config = dict(
    norm_eps=1e-05,
    beta1=0.9,
    decay_shape='linear',
)
MLP neurons of a small language model. Each row is named by its layer, matrix (down: output weights) and neuron, and shows model dimensions 128-255. Each number is 128 + 32 x the weight over its row's rms, rounded and kept within 0 to 255. Numbers have three digits each.
A block is one neuron, or neurons of one layer that tend to fire together. Before each block is what it responds to, as a language model described it from the Wikipedia text at the highest values.

Description: Common-noun word endings. Final word-piece that completes a common noun split into pieces, such as let-ter, te-am, build-ing, eng-ine, compan-y, often right before in, of or a comma.
L11.down118:133156085126118111131106147126138078157066106124168104178146126125089137119138095174083121121123172108120157105119119148135073105152123106202109160114045131148146066095121173124100101162123151122123133059189082101123122167120133127180116249112093179134151132131120156129143100149137124146137173165131131150128110167082144069138096184172177118115075151114116157164128126137146182149145
L11.down187:132049139120090150144164108074161149116128124107144093131157139127144153147128126169150155136149070064132142074171161121170105086127121124126136128076122119132093163112129183175091194176106136138099156162141223111179136160146134114091096204097135130102187129120143098106159141084187141138083106083132150099103112123119102139126123119177116153086136087144081100127177083139064146109067
L11.down203:123109115085073109169070133121163134095157144140134099107151131126125120145117060148090152119133130163106185121138096130162063096126139133134129124108103098153142156127084120188070118141102120167174100042105102124154124163156120115098122112139084145076152077190093131178180025113132101143071176094203082130170124153122141166121107122113152077116068156116080178158139128155155158152159
L11.down515:087152105109199078168130097178109064109112076090177136112086139081135128144157125128158179129126127137132149080119128071142119143145195183120103119168137136148092177106172159118083122136121129093117125152136156168092147130149129121088174084136086134167167137104107143102145095135114131126182097151173129141138079089108139119136169127140087138089133094128130097192161077096122115139130
L11.down636:117069075108158132137128077099119123074149189147136168091127166076168069107132136154115120139105019149190123146142223163157162138156122091129132124096117132106121132089087149110094114088113130159094122136162133096130173172110090156085107107140155135181102148146098153114087136126101148158091099122148131116143129144068105114131091164136093151063198159139149116067125083156116133123160
L11.down660:122126104193147152109152161156148086134140077161166150068153135120153152133089098080116119176159035172175151085138118139151140138115081065079126146162201156156044131178089156060143126063117102109116164147082111145160118099183128100160148118116130169118205156092191099119139171125100154111133177118134114171134154128163138097114101181162119142107104112110116179055100104111143080114144
L11.down849:100153091181121086130230155119144140112161121128092178132155117149112118180158093114116181168156163191065102071123117066135142140150168085078154125146101117126114081176100150113092172150160082172128128106056096088146126135142156118106097117163124124151079106168107126132131050144121131106127095178117108124144157152109087103048106170140127131122090126086148125110071090120079160151128
L11.down901:098186149142124141137097159135133086143160153089128081162129131157176145137086135031147131111166073152135127136117123077136168148106105130100117151101095147054146155177126107117165067108102182141128123142107081173169159148090086105130063123141062145156113146152139132107128083115151178100073146150100140086136131126129117159185180089192163127142111156160129132131149097121094124106152

Description: Split word-initial verbs. First letter fragments of verbs split off from the rest of the word, often after to, I, don't, or inside song titles, e.g. m|ake, C|are, d|elayed.
L13.down29:128152124117088113161137102046132141131100144111129106084122077118172134156159084159140149066117146104095070127169139163167088140183156086120139199072128164109160112124157140080101117107063113150123134100178165154102170142144168133164158132107145086191147165145152175033125071112148187070131142152097119171084135101117082138149164131131175152131120100152171117120082163131160111163124
L13.down211:118055155160116134117106174130139112118147154089163153148121143094137180112107149131139178158173145119087177119107136150079093102173114142099155231096140126122117179103084112086234106167069074117093096110145094168106085159104172152150112105093109122133173104103150119110132147076146109054133087095116123062129115152065116102146213126131150162122159179145072126125139137129116158084179
L13.down235:049173145091120102153100097189109075162154105140108183118178147131106107095120166112086071133155106136108159131123185147135111137126149188120099152169121115105133161142118083090226130146158134122101141104179194127191069169089140086079076113115087116188142220134118161135102081148142129155157091179160106110131115176098108182107134088095089158138141104065116133084079162138130104076122
L13.down275:106140099058139121140122158138119145118122170084099080110095136113119182135109118125129133102133116137201185123116086150111164123119107132093110255091125150112138104131122145104255114139134146137141153092157107110152146152057155187119163094125148128116100092127139079148115134142146122162172085064158145123140080144132152125143164092194131143119146139133078155113108123170095145159202
L13.down449:143112081138124109134084177134119108063125134075129130103122139129144174093090117117123159074202096158119067105142093119115148134167147127138079176117168184087126158104186144140199148108108124140143159155171117132151138093102137108140156108096132081140124107131105192207138172116130153170133133174164135092139113128109139137111101163053047111148163112074110064176098154104124130087126
L13.down613:131117147138136152138150103184071104151156139118104103160094078111147162112136087115033118152133121103071130125101099112113150084110160124159197080109131135112067134148107179130143136107173055128114154101172086080083167151080121180137183128144080085104136073105194161116147129086146112133166115072096161131190182140089136134127129085164113188128126174122156188127131157137164110168111
L13.down625:149105101157132115091130115113135068061138138140164160054123188115164184186031135082078117124112135089147115126094176114160123136100115151131123146138154105153149143138110131061145189150173129082131140163139184193173110162113106120129075093107101157062168100128074111110134115136148049076125146136109145183117137156049136120103088110143114130143101090104157113147095116114117105123136
L13.down809:131108092142154149098151118113078183150140081124157134102185094130128107102075096127143146128147085143098075162106182204134126105118114131136137191068046108092140179123143132109209146153121104126104097110103172147130158141152150102130114115136065089109157108200081163189175057107157165148094145173082185177127133195122204184077098147059141140074085140111096110163113113157133120155138

Description: Mid-word fragments, CJK names. Byte pieces of Chinese/Japanese characters, mainly kanji of names in parentheses (鈴木, 金壮), plus accented Latin letters and units after numbers (km, in, yards).
L13.down203:100136160055178169142124126128201194143114131101169155155145141109106122132129137204159110105152133125141169167144192117136103104134122146113141120155100184140208173150126180164103129111094095083101103149095123133133186137164094116131120058148166179128121103086144126165109125123110142117089137144131160106110100131130118129134232105094128152075103159126113119095203094126115153156126
L13.down378:112160106146085141109167132120150079142117122150092126104188071171061128150126147252159150118167157174115101143160082189130130105137127100109102125192125133104086058103138086117112149129128125119102155121156141122092091096101191162152152168149154160127101019125090147124140062126144115144122091160129085117160144148096158115123113094158089155104144126120109164132164173131161161140172
L13.down450:165097173156114070137139150111089125246131089186057097169131117112132116198147111113065105044118106086133139127125114158126095125179097122055160111151189164117119099115128101112133111102132123132141150131131033113180120160088152102120120151091221121176115030139156130162123154120107137094109116134138079163118147124145088118120173104069169122128133141166111161148167132118085126121107
L13.down451:165132126125083144122096090126127115096114189116126135152059127120127168140095072138148194155149111146093124112133116114134107085146122095107151156050188173149160081113121138159145099169122082107120123149147163164149116135106135136172166112120111154114085000107143117109132090117119116154157142107122128103078127192167119139146163144139149148097075135118123067116162096161087125148113
L13.down598:103103077104181146130128132111137126099142127133133137075201119106119102126152102165132114167123119134088149106159161113117120095092141176176091075121063162091101122111169099133095097130150129171157131179206113109148150151136117110102076150174115125114139020169098121128133146095108186150137162106166124124102152174068099118097138120166139114112113138152098126213125147150155120190202
L13.down606:120176130099146194143196083142164132146066116115086162095161071166139110101168097109099122102093110169098118077123095133141125117136168167118164132089128132141164156168160094166152187130143090136142043158125089185135146161100111136110139196123077126095165109143077101089122137090132180085098069172143095136102140104130119115118150103136143145087121180097127167131149130085137128127039
L13.down665:067085093158125148201113190111120136082175104130192113184066117173142039117168147117083112113182126114135099127125131091077109117105173149157122178098081134120125092095197161078151182118114188123110129136123109162080176092127151107082128181099119114110180096077138183101152109148085122144154112143099114100173170108141108157142143113064126115128130118128123115108161115143059082093157
L13.down745:123106081171157142129148177101110176135108111131157127059142123111094133143118128175135158154130101079102170139137076088126105180166047115153106119153195136085134105152106157081074136129161110122138178130074143143125169153098069141131101097125093122140095003085131152098081130138088122178118155164113141106111111132151123158133123152121089095093116146119189125161149171099162178074126

Description: Mid-word split fragments. Single-letter pieces inside words broken into odd sub-tokens, mostly i in l-i-ke and s in con-s-ider(ed) or out-s-ide, often in quotes or song titles.
L11.down54:147165054095161163132129123181094145128104099148158130115163154105141148163184121111137064126139131122151174106096168173129120095159128143147118145144153076095070102157076143155051152088068113149118193109109096199151137121130168067124139117119163060091174114157127140133165162117135162107141161109094150125116101134115145130070150087118175133136196095095134053137146129158149088086192
L11.down397:152097177121153166117170128146127126144137098143166155116168123132149114100112122145144115108149121097114120117101136132104131137129081130145181186143174146115053152112138129097150128190114155105126060119112162169132139137191174103131085127147140077119158090073144130105117129075174145133091097133120062128125115182159118120096123091143110115109106135129097104119123104102110159117168
L11.down441:142138148152091144087167117193151093129131142124091153132098151108088149146119101133193101125128154132112141085116108104116187047123119061142176157119146080128097120161124122140148124108155118040128123125173096153117103040177114156138149173118112200109084214155163114152100181161111170149139077140113124087102169122151122186192199141104118133155135129094097123106119101107148100073126
L11.down703:154113126178094171111165141172146105148168132127084117121156120082122111143164139165103075127127094139092095150080118108109181173122135152098160114116128193131184121130154091157185154140147170121181126128133134107157129077128111151114169155073184146153087135138114147138113123149115061106118088194083123151111094143158061082129178143130191079166147130117146132185118133131114104093062
L11.down731:183111073113122123181141130141071096109119139153082110154139156146101159149138134170106163158130070105094131160169093102080058069181075145135192180141080105154113089047188162120160119184148184144086116110158119092150162122127133075145077115096112102134142213172097089151110077096108139163096195156173145090099118160081160097099170122155132166148167093121083177113144115105101146172082
L11.down954:123110105170165153175119092150153093124188160080122159142135169164154110132059119156131126145133173080124134165071108135121123163105071151140134128139146163118172171131195144159145114164128091158119129103107120160111087165097121109170117085109137080105094122108125135090141104116158140171119056099169086181148183093145105169114137157152061174146082152155058132146154137104074107096116
L11.down997:115148134170116073118172071093146158127179118135084144127145108130186069135190055135137111148132046121074187126146131095117114148120139176131106051148129156141159104134099181089125139148140158097120139082093091055121169156162098170125171126088165142112099130122140116124072150081150153136093112148172173176133143174119100142092124110133061125123169154118117125111084091204088161149077
L11.down1007:120088136087087161165125114074157126180127088117089077072172105130150110099115138120100163124088086150076125140144103096111183100157131182086197169110189162094124110165157102081115084153158115130084100094089096098119192184122181143129130082133127137125137172079202159058163169051138148134111154120137132124061205103086152122174120131143166140154130089094103175101140141104152143121191

Description: Person first-name pieces. Word pieces inside or ending a person's first name, just before the surname, in lists, tables and prose, e.g. S-us-an, Ad-am, Micha-el.
L11.down18:082131121136053082101132172101153148180130158124118200149136178142122150152148131114148113135137125084103183132076166138158122090140161135112102138126074165166130142171141114117133134079138129122116174127077107165113095205152153159169095080099113135096133127127111129168142134090105099190135108112194132093092137163150163146162117120100164140097110087136141147129121113158154136110101
L11.down167:097172162126134114159134136151171125107184147150128128135174175191122144078077158158082142126082117150133139121195127101105148173095116131163118115139138071113069164093058139169087134163181152133147153101128091121117169136148100104199106093124128089134126228143139142113080131172088184091075160145096084128113132138102157190145101145196102138134114062171139071145125139154114071112102
L11.down226:166101135081167066098112113125133088124115123107103106099136177133169082136080137199133148112131070098145093167115056111146125165101110112115166075198198122175046120128150127102128110131149157153113202094150166179106160153101172151157109146124115112185123187092103125082089093174174083122200117156110128094165121090164119145136152171098071133158071147103122103131154095179122161138129
L11.down521:069123204133169076088117175089115076129118139119148160094110173099108179116174144087131179113119152083089198171150136119112098149060161157114119104120121122106109118155160162127083117147069165127135151159074125099122143094148158152140106084166124100120105169158103183143135105145071148132082128131145118085103146134084162105098122085107172120140159130059135125188130169125114166173128
L11.down571:115117127141120059129108067100209149085166158123113123194108100160165123170121115109113145181132095138105118112101186181081156183151129123114091136191130090167114145179156119124119135121123108053090148106140152152103242113081064134134123138164152070184136228154152155081147131131134142103144145193149162073125143145103121079105114138069089104115105170158095120159095180142113168145106
L11.down646:114141168064100116131102083141126110147086108079153129150098159119111210123188097184122098110153099079106155090162144090142185162157169170129143087154161127094071095108111156169108150077159139143174197131112081130123103117117099161049146113147118124127093132099170178149089097096129155132089130097175129121137138132147088179116138120140109131149073100207149122168123138187178129120107
L11.down980:157155087100084080176157139116166131111082180114152165140156155170117185130135090129120093103113110140097173096132086113166081117089097099125124115193139134146130114133089068129075123121089147102135121116110127146154137151131102173139117090103157127106124202195129148155093145155118142133150067146125146153166143141132148096135158118118124177112134150111100176113115184168132118067117
L11.down1023:166082128097134073139051150155092155074150157094100145111161073112120169121117109115105122125088131115111180128121085134101110120128184067158098127154159120124099084101141153183110140137055089187126083129142173113102114155140136114125090175154093146111188099124134140137073145136121103117160144161120118183145136101150094172120159133132100064128135097079141171173143131122154147199092

Description: Subject pronouns and name endings. Subject pronouns before a verb, especially "he" completing a split "she" (s+he saw), plus final pieces of surnames (Pull+en, Chuc+k).
L9.down627:132146112150162184130130108104129133059138136102103087168153144117076071133089112140140165058137103067100117154140041133113129156145095143101105171156113106085099103127145126156099136151153137133163109115127101117097121105131099117125162185126103166141140127140183137098188103130118147137145096106125128165164102102123074179074121126186203161147103101161135086127090188169079149077198

Description: Word-initial K and mid-word pieces. Capital K starting a name, often in lists (Kevin, Keith, Katherine), plus mid-word fragments of split words such as sentenc-ed, sa-id, ur-g-ed.
L9.down599:188126116105093102154067168173142147108108121100104155173100153102093150042138159099064180086140136154115136186121128121114120144098114144130145069174140157110153114142094087177049100131159168078079144184100113186181197110153106161116085128124122182100102109077091118109096172110120115174121164185097108142093176150099116175117116043089106140172118097123129136115184134108136166149119

Description: Section-heading closing marks. Closing == or = marks of wiki section and article titles (==Early life==, ==Geography==), plus final pieces of predictable words like k-ing, Serb-ia, Societ-y.
L9.down307:173148098190159119074122129105186109191102127136188143141107172148125151147188121155136098124109086096103129163174073155150089070121103112126112086100145126146103115102100158107044150126105117041160176126144111116125120111156105071136167165098122124116189141096148160180149140087103105143091079089145153183134091154143112076123109153160114068169147115132138112110212106131121175212068

Description: Noun-completing final subwords. Final word-piece that completes a common singular noun split into pieces, often before of/in/comma, e.g. choreograp-her, st-ation, build-ing.
L13.down62:145093105136114123091074121107136154139117165171118075121132154134064131208089097127117155164119154132197093120094088109143093132125121129123134128123128127097181141150125144122112145167108129117133178103133165173189136104120109136138085186149122110131152153156118066124177114088113091155126107146088104160149159164135091120079059179083174177178153161118110097169104080094134127129176
L13.down515:098103092090158095118107118132088077113120138101155171094104106071155132138123143188115151131131171118105079119136112129093099054128119134197115096075074091128163113159151185134147145114113122109133178100160174180096133168148168102157137121113146177101184133109113098151163131175147155108093106158051132112087119119086158150109162104098128119109170116074087097115096118204105112159129
L13.down552:122115079120149118098119130131134151176180099128168138106113183058162125176168112160156091144133119122143108134149127099135126152124168131125097243143188149085074171125160126116085122173092095128166095149106150171087128090150111068183157234128141095061168127053146154133147094074125095105181130136168117081152133134108132129177064126148097148173179130124102180166119148117194070151110
L13.down693:143099119084128167158154170087145145165141176139173162120177098177117066172067129155094111139076177128110136102151149096088163118089120133165108101127123163109116085078174136100203119129167109102137096098146109135124111188112115090114143161137125091139162162101131126155130095151112113188171182135144087164128161156219072118176121120155137081151128078146115148129116099126119160144152
L13.down858:073106112113142096131119115078120109155111113143164124175112089075182144136101093163211136133148164174112196057192144111117138096088026146153128182121053165134111099136136116133086169148131098138116079079129106102134114130104116091149158185178085107166093170113114075144124145164160163117079141107113109150057131112152106084111125134119081141096155107161154126197106145127152096176147
L13.down932:112149196117135143068178122178158085101148080102079100188112163043152099092109161164161149131125175097171130130062105123177143100107144155147138155116138117071161168078119178136118150154170077138115150104179155129134124138085074063104101142128118122123141065084119141177140121148112119144119095195105192073083120149120091088110141139124100092120104087163066123180120108149108104127065
L13.down940:203138137089151133178121118182169177142216188139085105120147100141147087123111127172086103104120122124098116099131136132147142123067083138138078141124173159155033130163095161160105110160113168085174138108169082132137181109131108163068154159154174180098153070098174097092119073127118193091045112109170098136118036088135147109169165110137088143159143196140146127132071073118110171129140
L13.down1018:122124103126128163173165177146116118093117180122114133092106144130148124137126128143163112122140152212161099133095144159145161165137191100123114117144111106151128103129171149167104086057137175116166137099182120108128079119097095165152119173106110147157158100180126063133086136119123070113112094091147076127133110063181133077103074164161110094113117162083189150125102110099125096165176

Description: First-name endings before surnames. Final word-piece of a person's given name, just before the surname, in cast lists, tables and articles, e.g. Robert, Michael, Iain.
L13.down28:114182127076149126126085119151166144087114131099127163081115118199128123133128140108129081150126116125074146133144140084167146162104072128169170203044127137157129158156118152099185136094120135115086114091136079159126150144079146149137138149146092142153107181109128143113162133157142133115133111146175139108159098180104085143117118114139106149097171100162118144122089129167111124099111
L13.down300:132099126171137103152131089128101125077068131117083103086170186084120142084074121137100118172139137127132137149135126136116069131092144105149190108082059119132226090178106129098158118161132093093128150126127132106116152148140184158141129084081109219117160144130150143148110154131118122133090121187068089090172058138171106116088186137153131138147144031129140140161085138131155121163112
L13.down555:181153113090102122164152104129158138111110156154129106128153125080159154186132085131047112098194116142102149117132189136146137128141130121147118064156168118075122129116127161104148165080116151153131144142127126113120109111112152218089098092120163112117172159140091117137123164192119144155114086148135139157177149113153073103121119170049156100149122141156061157119100079175139151127125
L13.down563:145127138120136153137085092089186072085120155168117108132137145123157219121105128069138137125052085104164153079133069104145103135106109183134176161120170117096079123127178153103168137156093128152107142099130094110129079062179107158148092101120148150147069126137098164129085113129100129142106132137173192172133141150058158124109108155120110165139090122167221126110142118040139134144095
L13.down621:087195103135115106114161149117184097150117160154122138160134124139166144205202122158150108063155143151084087129144160135121107165106144124112108122154129111139143128153096156152150152114105101110166183124124075115151130098054134171080114135103090146122121125172120122079121169108095153169160137164145205146114133149093140128125104126155098099146150123111148137169103119114137119118128
L13.down653:159116130162149138148127118160136124135110140147139176132217170135176186104109154177084114111109117134159164164115122102110123142102144202090167170174105081195132117111092151089058110147108171114087099097093096182125142118076110148108106118119170159169140132131130085104100165110130117153138109161072158121130121085134145122144164097099106104162133130109123117159176133160093143123146
L13.down669:166210177047093039113126121125158058165203125144112131095171152136164096132102106113072166131065114128140099123133122119163130113146154081112134098179103133133131125157167124096051106116190113130141179146148101115073122138110112148162143121108120127089124141174119129104103204151074152117148153126177144078093134136102141144093117113064132177115087138143123142118161148152066150067150
L13.down690:169102117106132149151137183128143203126148112107146148128105200119155151116129127139121104172097151139108104128154098155095123143139070137175120100177175146081099160165167157146082128158126105155153144142160150093119025157148211112104154147052088141121120128134075156118115133145174037142115115157127139125128128182106128100145122141064177136134124135120136103076119097086114115169104

Description: Clause subject before verb. Subject pronouns or the end of a subject noun that come right before the main verb, often after an introductory phrase, such as "After taking his seat, he", "she", "the team".
L13.down539:109163125111105125103141098177159191134100168148088141123099091140153177111102134144118177121171109156129130125105085195147090143129097158083127107141100139073111134140164116173206151179115153150095130099129088150094156115173123147108098092065099115141117139144080113154175139107123150096160108158166122126113124181147146132160085157104077143140093120150190153098112141113135069132140
L13.down565:091105157145137167114115102126124145141114119134085116099166138136101134163062164104158116128134159112156183071103073105144132135087168111113110226111178101135100116111142185140188187120126167137177180121147183134124196166112151137128103213133164073079126122104112105118122138100091081087098190128137047154108142103118149115128148109094061107102103145090154122126087076157152090161156
L13.down643:094148150108140145119152132114122149131123129096158092121110120111129091112135084142125243160145070126074139129118162119077102107112161149189135096090102116094119148135143166161110094106101141113135142131116144173114136121077124096107043202103174082134126150179167084144132160169111149160167117175157153082114143193135129134147121114104232114120131096151138146112149121122163158055130
L13.down644:195075085093129111079132148143137138134149164151119110178153089109132151143110103127062150169148151090159103109142166094172169124097162192159160099113138088188120165137100145154100107117073108119159188113161183112156101109048151150151139160114087145130145110124131148208195102158095132140151154061106136166126135120103182184118077107115095073083145086172122113111109147083097078098113
L13.down704:151113067155124139125157111143188133143164137163142119067132203149106126110146128153082157136112115100128145165180163128142184071116085117117125091144160098150060133099120136135112185098095136126178204127117111118168138059128114113128126127185114138115071169143079118098175100124175103119216159113153111123115119103122161134096115122113156118116107139181131096158132138111165154100077
L13.down861:099140080155162138125097155154129118101123153133109151128151139098148153141154113163136081102079132147134183147130189204137126108140153141093081127105159121136079156116165152180141105161118088138075128171172143174138132091116072162107175137111062129168135172123131117113061160142111176144115148123145062161146089115170158151109183142089144123134129072117118152156144082081133184198109
L13.down865:131152168169177093114098099174143106079104089112169126118149094079104116114067054157124179119214137096133103168109073117158150140131137128145112147154124140096115133134075134118146112117180169114101121091179122161136123088102117127116177134157133068115106141204155134172180122143094128178093102123114169073137146118120138100140132126154106092099082164136077205120129060126132146144122
L13.down909:127148098125152158106107084158087123113157184168110123149134094199059101112150113135078185163176087100121158153099105159101181124084171142173155149137113072181075126112089131194131190133141082150163122121149146110162130126091096194102153113167068137124128161096157093155163076161178162140095145052196169174070124155132157134188118105155087122133102145126117109174088100109115126101078

Description: First-name final pieces. The last word piece of a person's first name or initial, just before the surname, as in Micha-el, Joh-n, Geor-ge, or "R." before de Boer.
L9.down409:128103082120159108141095131168138098121139120147129138156152119160066093126124083184082080069112140121105105154192088126166135134142187149114163169153096161119092154095125138128142101140095100124114139072118123155113111137053076168098123143036146112151127110182110132130128151085133155120172124137160097129102129112152108102135087118094123139126159160060081172076109152211110158118086